MLP neurons of a small language model. Each row is named by its layer, matrix (up: input weights) and neuron, and shows model dimensions 341-468. Each number is 128 + 32 x the weight over its row's rms, rounded and kept within 0 to 255.
A block is one neuron, or neurons of one layer that tend to fire together. Before each block is what it responds to, as a language model described it from the Wikipedia text at the highest values.

Description: Final piece of names. Word-final subword piece that completes a multi-token name, mostly Latin taxonomic names in taxoboxes (peterstevens-ii, Diadoph-is, cinere-a), also foreign personal and place names.
L4.up42 [162 124 126 143 123 141 183 149 116 126 138 123 210 155 213 141 125 162 141 116 133 154 140 169 160 147 121 102 153 122  90  93 121 117 122 115  91 112  81 181 152 160  76 165 155  95 143  79 144 104 132 108 127 133 101 122 125  89 109 171  88  42 105 124  93 125 159  46 118  97 130 125 116 127 128 136  86 116 101 113 181  55 110 131 111 142 154 204 125 111  97 145 116 175 149 111 123  52 188 130 181 105  88 109 130 130  87 141 170 152 133 108 103 142 121  81 107 159 110 128 162 147  97 164 112 151 120 144]
L4.up264 [113 134 108  96  93 132 184 164  95  98  94 116 188 113 128 134 129 102 120  80 205 130 104 190 112 118 155  74 130 111 167 133  64  77 114  86 132 159  83  69 136 150  73  71 139  99 131  89 165 171 116  81 113 150 122 119 159  98  70 155 104 136 113 146  66  97 111 147 184 149 170 111 187 141 129  99  88 118 142 104 169 103 156 165 229 112 136 196  92 103 137 131  74 152  94 149 157 113 147 147 114  63  89 142 160 100 110 121 171 149  98 185 124 140 108  83 161 185 113 106  86 126 124 109  83  89 141 103]
L4.up1659 [126 137 154 204 144 157  61  53 133 121  76 102 140  90  85 120 117 118 163 101 170 144 198 117 157 126 101 147 126 118  95 135  97 108  82 174 178 213 121 118 148 115 142 120 118 115 118 118 169 183 144 126 102 105 116 167 106 110 121 146 122 149 143 131  38 105 105  94 122 132 124 116 165 151 109 172 107 132 115 154  52  77 130 126 161 190 139  82 110  98 109 106 125 135 146 135 119 112 109 105 228  74  97 140 164 154  98 116 159 143 196 102 151 132 169 152  85 132 100 129 154 102 130 140 178 112 159 147]
L4.up1933 [142 124 119 135 107 210 120 126 154 160  98 175 156 130 172 125  85 206 153 100 107 115 107 137 121 107 146 103 182 145 111 105 109 118 147 175 165 114 120 111 115 139 133 116  80 184 128 148 128 180 141 109 140 141  78 124 171 130  68 185  71 130 153 127  63 105 104 137  47 114  97 126 118 139 138 142  78 156 209 108 117 171 152 107 166 124 120 138  67 173 134 168  85  77 181 109 151 129 167 115 132 167  73 101 128 130 172  78 141  96 176 123  93 119 108  93 130  74 137 145 160 132 130 181  97 124 156  86]

Description: Mid-word subword pieces. Interior fragments of longer words split into several tokens, often Greek-derived technical terms: psych-i-atrist, plenip-ot-entiary, elect-ron, met-am-orphosis.
L5.up1095 [146 168 119 145 182 138 102 156 134 130 121 181 109 123  97 143  67 116 119 119 131  90 121 124 128 105 140  81 144  90 109 161 157 114 145 141 117  77 109 159 156 102  75  86 141 120 164 116 110 184 130 120 138  77  78 175 136  72 164 147 155  76  91 162 124 147 103 112 146 162 114  99 136  89  95 124 109 177 170 112  97 144 147  96 164 153 141 124 141 140 126 199 106  81 195 149 137 111 126 159  80  80 203 126  88 134 136 119  79  92 202  98  88 138 163 185  80  89 106 108 186 130 133 114 101  57 109  84]
L5.up1139 [101 111 122 157 121 163 134 100 149 161 143 143 135 155 179 108 102 116  84  96 144 100 103 136 121 106  85 110  75 133 131 172 123 198  94 124 144  94 117 173 146 169 100  96 148 167 128 133  77 116 135  43  91 116 140 131 160 177 117  85 143  83 125 121 170 134  74 119 126 113  79 182 140 172 171 121 118 132 137 113  79 167 124 163 161 107  97 128 146 187 154 117  94 125 219 213 146 154 155  72 134 100 119 126 186 152 115 154  78 149 101 127 147 149 132 206  56 157 128 184 146 134 122  95 106 101 137  97]
L5.up1480 [121  82 134 175 100 162  84 133  50  97 134 193 117 123 141  88 124 126 118 142 115 109 133 100 169 131  81 170 112  97 177 169 139  41  85 133 114  80  97 158 133  62 118 149 144 111 113  90 115 173 115  55 137 128 123 152 122  94 111 117 138  86 120 137 166 135 175 152  81  99 126 113 158 139 108 121 117 157 222 171 104  87 107 118 139 185  73 171 133 140  94 148 104 116 159 134 167  93 137 104 156 147 108 150 132 144 147 121 126 133 191 156 175 128 135  79 115  91 192 135 129 113 106 115  80 144 164  88]
L5.up1619 [145  93 125 109 168 116 106 167  91 148 136 190 122 102 128 135 119 120 103 114 170 111 129 101 157 160 109 173 170 109 150 126 140 122 156  82 137 107 117 141 124 135 112 143  83  63 131 113 123 222 177  46 139 119 127 123 117 185  68 149 176  97 122 142 139 158 159 140  51 144 160  82 175  77 131 102 138 119 103  81 114 115 154 116 109  82 115  91 152 123  89  97 152  72 130 160 104 115 123 120 164  92 136 107 145 135 110 149 115 105 147 152  99 139 200 135 129 107 188 139 104  88 124  91 163 136 143 161]

Description: Mid-word subword fragments. Short word-piece tokens inside a longer split-up word, where the earlier pieces already fix the word, such as sim-p-le, int-end-ed, fram-ew-ork, s-pl-it.
L4.up61 [159 131  97 119 117 163 125  75  85 115 114 124 163  92 204 201 130 150  95 175 109  94 122 186 128 119 137  62 171  81 141 100 125 137 117 218 120  98 139 115 176  94 143  85 127 160 161 125 161 129 104 129 158 121 131 146 148  64  55 134 150 132 143 162 147  91 120  58  63 134 113 130 195 123 155 138  95 130 170 107 132 132  86 137  81 172 130  88  48 135  80 135 131 137 108 130 117 104 165 102 124  87 125 198 161 143 151 161 146 131 185 128 100 144 144 193  99  69 143 150 181  97 132 117  79 131 121 116]
L4.up902 [129 143  92 154 130  70 151 149 172 155 117  90 110 144 107 151 120 164  98 115  76  95 147  80 134  97  99 152  98 106  81 146 104 199   9 134 104 145 146 191 152  94  79 127  82 120 139 105 158 139 118 148 141 143  92 127  96 115  70 174 134  72 191  95 137 134 109 136 140 157  90 104  89 169 190 146 178 145 209 139 135 111 128  93  93 174 143 113 149  56 186 133 100 137 106 102 169 123 136  83 148  90 170 148 133 163 133 160 112 135 105  86 128 148 106 180 126 140  97 113  98 128 108 112 118  76 129 158]
L4.up1257 [149  82  80  89 143 141 124 178 149 162 137 187  96 120 200 115 110 111 161 108  90 148 104  55  94 120  21  78 109 110 131 142 130 117  67 133 110 139 134 162 198 108 152 162 146 168 192 110 133 125  77 124 178  97 119 179 176  98  82  84 147  93 113  81 107 114 104 129  88 137 247  71 132 123 163 115 100 113 158 112  73 113  79  93  77 171 153  99 126 153 135 119 137 167 110  91 135  99 125 125 140 135 148 139 159 203 156 145  86 119 157 134  79 118 163 134 134 186 122 193 130 145 132 162 108 104 112 127]
L4.up1985 [166 171  95 119 142 176 126 147 134 160 120 133  85 116 176 164 110 160 141 119  64 108 112 168  90 103 159 129 176 124 131 166 142 124 107 137 127  91  91  89 134 150 186 120 114 109 122 103 175 199 145  63 132 110 113 124 191  99 124  89 131  59 129 101 135 130 187 157 148 106  93 115  80 120 150 115 188 121 192 135  94 158 133 133 184 111 123 140 113 120 190 129 125 127 105 129  88 129 205 145 126 185 160 144  83  94 136 142  87 144 103 171 170 116  82 134  85 186 157 141 115 136 119 195 121 116 120 106]

Description: Section heading close. Closing == or === markers ending Wikipedia section headings such as ==Life==, == Career ==, ===Accolades===, plus the line break right after them.
L4.up561 [ 71 106 141 118 103 160 121 128 145 148 130  85 172 124 118 153  81 134 142 103 143 127 105 159  88 129 156 122 154 115 160 137  69 152 110 121 105 122 128 148 139 175  76  35  51 117 127  57  91 129 124 135  90 175 145 158 112 151 101  74 159 152  75 168 129  98 118 159 142 102  67 113 125 127  93 114  86 151 109  65 145 166 138 173 217 166 142 113  88 112 110 201  97 137 110 137  62 126 157 137  99 154 126 122  82  77 115 112 118  47 142 117 136 115 126  92  76 122 139 168 131  83 104  83 143 224 155  82]
L4.up786 [ 83 131 138 109 171 170 150 117 169 131 141 127 133 172 141 180 140 147  68 162  63 125 126  69  88  98 149 175 146 125 126  71 198  90  69 125 152 103 154 126  71 172 196 152  83 165 163 170 110 144 123 177 141  93  82 125 101 132 180 153 166 189 115 182 177 105 140 146  97 193 111  98 143 111  65 132 152 182 113 159 123 154 154 143 115 116 153 123 112 142  93 141  61 216 163 135  92 160 101 162 169 125 145 131 157 134 131 116 119 156 136 118 106 140 150 170 149 173 138 118  90 197 115 138 163 110 100 152]
L4.up1875 [100 116 126 133 154 142 121  89 139 104 157 159 170 130 155 115 168 133 108 138 121 109 128 203  84  79 104  83 147 120  45 108  81 155 150 188 141  40 134 145 135 155 171 143 141 155 105  64  77 122  99 158 126 121  63 111 175  87 103 129 155 120 106 113 164  87 113 102 141 129 125 136  98 137 203 151 130 129  88 120 105  98  38  98 130 147 164 139 167 156  73 125 133  98 141 110 128 137 130 100 131 142 180 129 136 131 138 179 145 160 159 129 187 145 155 111 128 151 134 162  82 146 146  68 157 149 139 155]
L4.up1904 [ 54 104 146  73 149 125 159  79 191 119 115 159  64 134 113 120 175 170 122  86  47 118 118 111 191 125 156 116 167 141 179 140 121 128 104 116  84 135 172 114 104 141 103 105  56 189 117 165 137 136 120 194 163 152 158 114 134 228 138 100 152 148  85  98 124  86 134 153 115 122  92 154 168 109  90 157 152 136 149 155 134 164 112 158 107  79 175 139 115 164 111 109 165 105 127  82 141  81 121 154 155 185 124 110 140 113 107 123 106  84 178  92  66 127 106 151  91 168 105 102 100 134 162 151 128 149 127 138]

Description: Surname start after first name. First token of a person's surname right after a given name or initial, in credits, tables and lists, e.g. Hollingshead, Harman, Johnson.
L8.up534 [112 183 103 116 149 139 141 125 102 145  99 156 117 121 127  98 113 136 210  85  84 192 214 166 203 152 161 155  96 156 182 100 101 111 109 130  92 143 166  96 195 165 153 116  89 168 152 152 187 136 206 152 172 116 117 178  96 180 128  66 104  54  94 107 124  67 142 122  63 201 139  68 146 132 155 180 181 134 125 118 135 153 140 101 134 111 139 131 122 134  95 104 147 188 144 101  85 178 121 110 183 157 141 174 137 176 148 125 148  85 149 140 156 114 142 220  99  54 120 157 140 149 124 131 129 194 128 160]

Description: Wikipedia section-heading words. Final word or word piece of a Wikipedia section heading between == marks, e.g. Early life and education, Critical reception, Personnel.
L8.up241 [ 69 135 185 159  97  81 134 117 120  93 147 152 150  94 130 155 103  71 174 138 116 195 161  97 124  97 118 114 197 158  97 105 115 125 100 131 161  89 114 144 148 182 151 159 110 156 147 151 129 177  65 171 119 114  85 139 150 105 168  78 137  87 134 185 127  80 121 149 206 119 175 120 153  82  63 138 111  75 188  91 128 175  80 103 152 107  90 123 114  99  85 176 143 126 133 156 105 169 124 138  88 171  92 117 160  87  92 178 116  97 148 100 147 149 136 134 137  79 107 100 186 129  96  94 123 149  65  95]

Description: Taxonomic name pieces. Word-piece endings or initials inside Latin genus and species names in taxonomy lists, such as Ptychad-ena, C., Diadoph-is; also fragments of other proper names such as Gl-oria and Hung-arian.
L5.up1677 [113 128 101 137 174 131 143 135 195 128 133 184 128  38 123 156 117 118 172 107 103 149 162 158 143 119  67  99 116  80  79 140 105 125 119 101 137 121  95 141 124 103  84 134 116 120 149  92 168 193  75 176 115 121 107 121 187  97 132 201  97 132 146 134  55 101  97 140 173 166 127 149 152 142 151 141 181  76 191 134 132  82 149 141 158 154 108 119  89 113  65 159  67 107  75 113 126 162 145 103 112 114 157 152 175 103 134 126 139 153 110 128 139 129 117 119  50 115  77 144 104 140 108 116  96  79 128 132]
L5.up1739 [ 73 136 105 123 155 150  79 128 126 132 127 114 162  90 123  95  96 170 147  70  84  94 123 149 134 107  96 149 144 128 143 152 144 155 225 134 181 110  92 120 109 181 150 118 110 129 159  84 162 121 149  59 157 131 117 171 131 122 129  71  87  46  86  98 115 125 112 162  99 150 183 121 152 125 179 131 126 126 137 140 108  99 124 167 140 112 137 140 170 149 120  97 106  96 201 128 108 135 119 163  99 108 157 200 153  78  99  96 122  97 118 147  64 164 118  89  98 169 128 163 119  97 132  84 124 138 193 142]
L5.up1899 [109  83  71 128 145 104 137 143 102  97 130 166 133 138 127 118 101 117 204 135 121 100 133 120 101 127 173 123 104  62 155 120 143 159 132 158 146 154 128 172  69 102 121 117 126 180 117  68 118  83 190 151 104 160  98 179 136 166 112 132  47  80  89  64 101  98 146 145 140  76 119 119 173  73 113 206 169  67 123  70 151 111 160 161 138  96 141 112 113 130 115 151 152  75 115 122 103  91 150 113 113 108  82 120  89 117 107 143 178 117 109 128 132 122 110 102 121 153 111 149 110 178  89 123 136 106 135 143]
L5.up1977 [112 125 111 136  95 105  84 143  40 196  97 162 111  89 139 106 227 152 151 167 156 146 142 106 106 132 138  98 119 156 100  88 168  87 114 196  90 150 116 145 144 148 159 226  89 136 164 142 147 153  93 110 145 113  61 173 127  85 104 112 131 142 109 107 156  93 146 157 161 135 116 151 202 148 146 139 108 168  98 162 124 133  79 125  93 105 121  87 110 163 129 199 115 119 212 120 129 140 136 114 129 167 113 155 157 169  56 108 165 146  91  66  80 137 128 122 138 127  59 135 147 120 109 129 107 124  24 103]

Description: Post-name continuation tokens. Tokens right after a proper name, mostly possessive 's (Shippey's, Maine's, Kendall's), also the next word or piece of multi-part names (Cowdenbeath, Huron and, Barnes Air).
L8.up1761 [ 93 135  96  82 117 140 140 103 156 104 141 110  61 125 151  86 147 111 133 124  97  82  78 120  95 125 168 114 138  98  95 111 112 144 139 106 163  81 137 197 152  80  87 119  94 102 100  79 117 108  68  63 159 125 123 122 116 110 115 120 124 105 136 116  98 120 106 103 115  97 130 155 218 173 129  87 162 165 127 156 137 127 141 143 172 127 122 146 102 110 124 111  65 133 117 200  60 157 164 120 213 134 157 104  78 128 144 121 168 101 162 134 128 131 131 129 123  99 123 152 103 116 129  85 146 185 164  86]

Description: Surname start after first name. Mostly the first piece of a surname right after a first name, as in Keith L(amb), John L(ister) or Peter F(rampton), plus mid-word pieces like Tim-b-ers and scattered numeric cells in pipe-delimited tables.
L5.up368 [ 71 174 154 126 112 126  94 110 137 121 108 125 122  98 114  38 104 115 139 117 146 140 174 120 209 128  83 104  67 166  98 131 150  82 126  98 109 159 157 139 146 119 137 114 122 142  64 132 140  97 172 114 174 110 159 172  79 115 121 109  39 115 173 136 189 112 165 120 147 162 101 103 151 178 111 115 216 179 105 101 139 110  92 116 178 160 106 131 128 129 148 156 150 167  88  83 117 153  70 150 113 168 143 114 134 111  44 163 123  78  96 102 143  88 144 107 112 117 129 127  98 140  90  87 154 156 161 142]
L5.up804 [151  83 152 110 132  69  54 103 174 170 138 174 168 119 165 116 167 123  82  70 133 148  83 169 202 122 127 190  95 150 116  70 154 106 156  87 108 137 103 140 112 117 163 142 136 136 138 137 110 135 125 170 126 156  53 144  82 160 156 141 195 134 152 123 158  95 168 162 155 114 143 130  70 184 152  75 121  93  42 166 153  79 105 114 120  90 103 176 146  89  82 133  86 175 164  85 132 160 139 121 133 119 111 120 130 112  59 175 140 102 131 129 129 141 159 115  81 153 123 152 124 108  57 116 163  95 182 112]
L5.up1138 [116 131 168 109 175 142 138 119 123  78 144  78 119 123 128  96 111  81  96  76  88 118  77 124 110 130  46 101  88  74 136 130 131 192 115 102 137 138 153 185 147 144 179 117 111  73 129 135 123 184 164 168  82 147  99 175 140 140 182 148  97 106 146 158 124 132 144 142 113  80  68 102 156 150 127 147 102 181 166 124 176  73  93 170 189 199 104 151  28 145 132 189 126 132 186 109 104 158 176 154 125  35 174 148  89  86  77 105 165 123  91 114 142 108 134 141  60 131 154 145  65 139  86 152 168 134 164 144]
L5.up1718 [135  85 144 130  98 132 129  92  89 109 159  68 138 171 144 153 184  92  82  48  81 149 102 132 154 159 145 129 109 119 120 106 109 147 153 138  59 113 117 175 148 103 162  89 113 109 108 101 160 122 196  89 166 145 127 132  95 168 100 190 172 168 134 143 131 121 155 124 123 161 134 158 113  93 131 133 144 159 138 174 124 127 129 108 164 120 186  92 187 147 110 228 135  88 172 108 112 136 137  88 195 122 146 124  22  96 142 133 151 168 136 104 151 126 129 139 104 105  81 112 130 113 116 130 164 150 113 161]

Description: Possessive after surnames. Possessive 's or the final word piece right after a personal surname, as in Lambert's, Presley's, Verlander's; also later pieces inside longer names (Chist-y-akova).
L5.up392 [147 177 164 161 131 162  88 165 138 135 137 126 172  94 107 120 143 147 160 156 103 175 150 132 142 130  74 111 100 164 120 182 112 152 153 143 139 167 161 107 130 119 137 127  64 173 169  94  79 103 190 156 139 150 109  96 118 187 117  89  74 122 112 138 152 152 108 134  94 122 145  95 187 130  84 102 238 146 135  73 142 142 162 107 100 168 169 118 106 128 179 158 119 158 142  88 137 166  65 122 130  96 125 143 155  84  92 125  91 103 109 188 163 128 166 126 141 129 158 158 135  91 134 149 148 160  99 220]
L5.up731 [107 167 156 131 141 156 163 114 138 159 152 112 151  90 132 171 179 144 131  80 110 158 112  70 154 123 120 114 141 181 114 153 134  47  91 137 122 102 109 133 135  75 110 128 117 150 130  88 142 128 186  93  93 155 153 188 136 159 113 144  81 152  98 105 127 115 189 144 122 132  57 127  75 145  91 133 147 131 109 114 166 132  99 136 202 134 181 199 146  96 211 139 160 111 150 127 134  73 128 169 163 145 129 142 121 176 115  97 104  95  69 128 155 128 128  81 124 157 182 111 157 156  91  67 160 160  96 111]
L5.up935 [144  83  66 134  84 114 122 150  63 127 132 128  93 147  69  69 112 123 174 101 162 126  81 133 113 108 165  59 135 151 152 106 131  62 153 158  88 169 147 139  82  94 132 110  93 136  64  84 132 149 112 127 168 109 116  90 206  92 107 162  74 145 120 151 100 115 166 147  97 156  94 113  99 143 114 132 141 153 157 159 133  96 146 147 149 126 157 118 168 149 154 123 106  96 123 108 151  95 169 134 116 136 113 154  78 129 107 108 116 161 132 128 158 110 128 144  94 117 167 142 120 130 165 107 137 153 102  51]
L5.up1316 [175 103  89 114 144 110 130 107 101  98 126 118 164 107 175 157 119 121 100 153  79 183 168 118 112 109 132 116 179 158 184 117 135 140 116 138 131 187 101 141 107 144  94 109 136 130 141 159  78 160 136 148 125 157 128 128  95 137 100 113  60 123 123 112 130 124 142  98 105 124 134 118 130 160 141 180 110 146 127 109 135 101 154 164 116 181 128 174 150  84  81  75  94 170 172 108 125 157 110 118 153 145 185 129 112 101  78 124 121 126 140 141 100 149 155 101 118 111 122 139 133 177 164 173 149 128 160 131]

Description: Name starts in lists. First word-piece of a name or table cell in structured lists: species epithets after a genus (E. cinerea, Fusarium scirpi), surnames, numbers after |.
L8.up426 [150 108 143 116  35  64  74 133 107 123 140 110 185 131 198 113 100 120  79 143 170 151 117 179 172 127 188 109 127  88 116 162 127 129 103 138  51  93 113 154 159 190 146 150  88  95 165 171 178 129 154  69 117 137 144 187 127 138 173 134 122  66  88 142 121 160 147 133 133 139 173 153 160  96 147 173 112 110 112 117 161  94 134 109 145 144  99 120 144 164 135 120  98 106 142 128  98 140 110  99  95  71 199  99 118 174 128 151 186  90  58 177 137 113 104 118 105 133  60 154 149  93 120 133  89 114 140 108]

Description: Section-heading closing markers. Closing == or === after Wikipedia section titles like ==Career==, ==Reception==, ===Accolades===, and occasionally the final piece of a mid-word name.
L5.up539 [108 157 133 121 152  55  69 106 101 148 123  26  97 173 136 113 143 134  89 107 111 194  93 153 171 163 119 120  82 136 179 164 132 116 162 104 145 147 109 121 141 156 187 129  77 124 121 137 125 128  95 151 140 183 155 151 112 125 120 111 111  52  53 105 188  75 139 165 120 119 135 208  76 155 118 115 133  96 109  89 121 145 141 161 125 138 132 104  96 137 150 120 123 113 157 178  89 154 189 174 107 105 111 105 148 139 102 127 109  75 185 170 149 105 144 103 124 107 125 131 181  84 132  97 158 139 125 111]
L5.up736 [135  89 103 126 137 153 123 144 179 133  79 161  85 139 170 110 158 132 132 135 144 132 133 107  67 100 163 174 140 123 161 111 162 139 196 149 138  75  74 125  99 220 105 137  84 100 146 122 109 147 111  88  93 153 119  86 131 132 167 120  86  85  84 128 120  90 129 155 117  88 139 167 182 116  68 143 123 175 170 133 117  62 102  92 144 154 156 131  87 109 189 146 131 117  77 112 148 135 162 175 123  65 147  58 118  93 132 143  75 131 130 115 148 162 172 114  53 143 122  56  99 162 143 149 147 112 136 123]
L5.up1001 [ 93  78 110 173 138 113  72  65 109 126 140 158 176 135 110 161 108 138  57 110 112 118 126 107  88 103  95 115 130 175 149 134 118 104  81  98 146 101 155 116  91 162 117 119  82 188 154 124 136 115 159 113 151 126 146  65 186 215 162 180  69 170 106 124 148  23 140 138 167 169 178 142 117 100 101  98 166 158 168  89 112 129 157 147 128 106 107 128 133 109 118 158 104 131 154 133  89 134 121 108 159 131 147 135 107 124 165 162 162 188 181 119 158 128 146 177  91 166 128 179 158 124 138  84  98 113 118 159]
L5.up1353 [ 72  98  86 120 124 122 137  95 131 111 116 158 122 181 146  89 144 113 123 124 114 143  85  78 120  97 133 142 123 142 136 164  99 164  91 128  97 136  96 138  92 136 143 143 111 139  65 106 155 141 104 127 103 148  78 105 139 125 168 146  89 131 140 129 151 108 117 158 154 203 126 134 162 173 153 150 169 190 101 126 145 140 156  91 134 174 109  80 139 158 162 157 142 139  83 149 154 109 126 120 161 127 124  73 173 111 117 101 114 100 125  96 100 139 128  84 184  92 104 152  93 116 157 161 143 166 130 112]

Description: Name-part starts. First capitalized word-piece of a surname or second name word after a first name, mostly in lists and tables, as in Fred Lipsius, Dolph Lundgren, Donegal Celtic.
L4.up389 [ 70 167 111 138  67 174 144 171 126 110 143 159 195 140 113  93 119 115 101 112 181 109 151 172  77 132 183 124 120 162 129 115 126 106 134 123 111 204  79  58 139  96  70  85 101 124 102 130 122 107 150  72 123 152 124 151 188 120 107 159  86 150 139 154 120 139 159 128 114 118  97 119 130 160 128 119 188 179 124  72 149 144 140 101 122 209  96 138 144 131 144 150 150 192 100 134  89  46 136 113 142  81  64 101 126 155  90 143 148 101  84 115 151 110 125  91 122 128  84 133  96 151 117 139 180 199 166 160]
L4.up953 [ 49 159  95 110  96 129  70 120 161 135 192 148 122 134 123 116 147  87  74 144 144 143 152 184 152 111 108 162  93 121 165 101  61 146 120 126 109 131 133 128 138 127 144 111  84 103  88  94 135 121 245  60 110 160 135 124  85 148 120 180 118 119 130 157  84 108 149  84 179 173 170  88 180 180 104  49 171 145 106 100 147 102 127 156  75 114 105 146 112 169 137 179  93 156  71 128 101 151 164 144 161  77 112 104 109  91 150 157 126 170 169  75  87  80 154 123 169 106 135 162 143 106 154 120 139 158 127 100]
L4.up1104 [ 59 143 135 175  98 151 121 182 126 109 163 129 115 103 119 157  89 116 152  88 126 143 206 167  92 134 202 148 113 187 134 146  75  88 120 109 102 157  90 127  82 153 130  59  97  57 126  85  81 151 154 109 127 139 145 174  70 147 122 178 157 132 154 187 104  70 141 131 160  98 187 120 156 125 135  23  94 123 110  85 186 114  87 164 149 145 154 190 125 179 104 135  85 141 146 106 152 126 125 145  87 130 137 169 139  68  86  87 167 114 146 109 142 119 119 103  57 197  94 136 148 117 113 144 137 140 106  47]
L4.up1371 [107 142 146 113  80  82  87 141 150 180 142 144 132 108  97 168  78 130  58 130 154 112 147 133 168 165 150 122 132 182 120 144  81  63  88 164 172  90 129 131 146 146 178 126 123 173 118 148 119 141  95  99 138 125 162 143 110 106  74 112  96  96  87 127 148 135 190 126  68 165 114  82 100 138 162  48 168  96 115  93 165  88  85 160 162 118 179 155 166  93 114 103 120 148 134  82  97 180  87 131 134 105 147  81 133  95  86 108 190 136 110 101 169 176 180  79 126  82 170 135 113  86 134  80 131 158 142 152]

Description: Mid-word pieces and function words. Interior subword pieces of long technical words (hep-to-xide, thermod-yn-amics, s-ed-iment) and connective function words mid-clause (of, to, by, can, could).
L8.up1236 [101 148  60 138 126 116 155 111 154 145  69 104 108 116 147 142 105 160 189 140 123 104 171 170 176 144 161 176 130 139 140 147 137 120 167 162  77 138 176 132 143  75 162  69 138 203 151  77 180 171 120 133 118 125 158 118 176 103 114 184  92 131 109  89 154  90 133 113 111 153 107  53 112 103 131  84 128 177 141 129  27 118 123  77 128 151 150 200 101 143 136 184 134 217 123 183 153 163 152  66 131 189 135 130 146 183 144 141 160 118 137 145 147 187 142 105 117 118 134 167 161 114 138 122 147  86 192 145]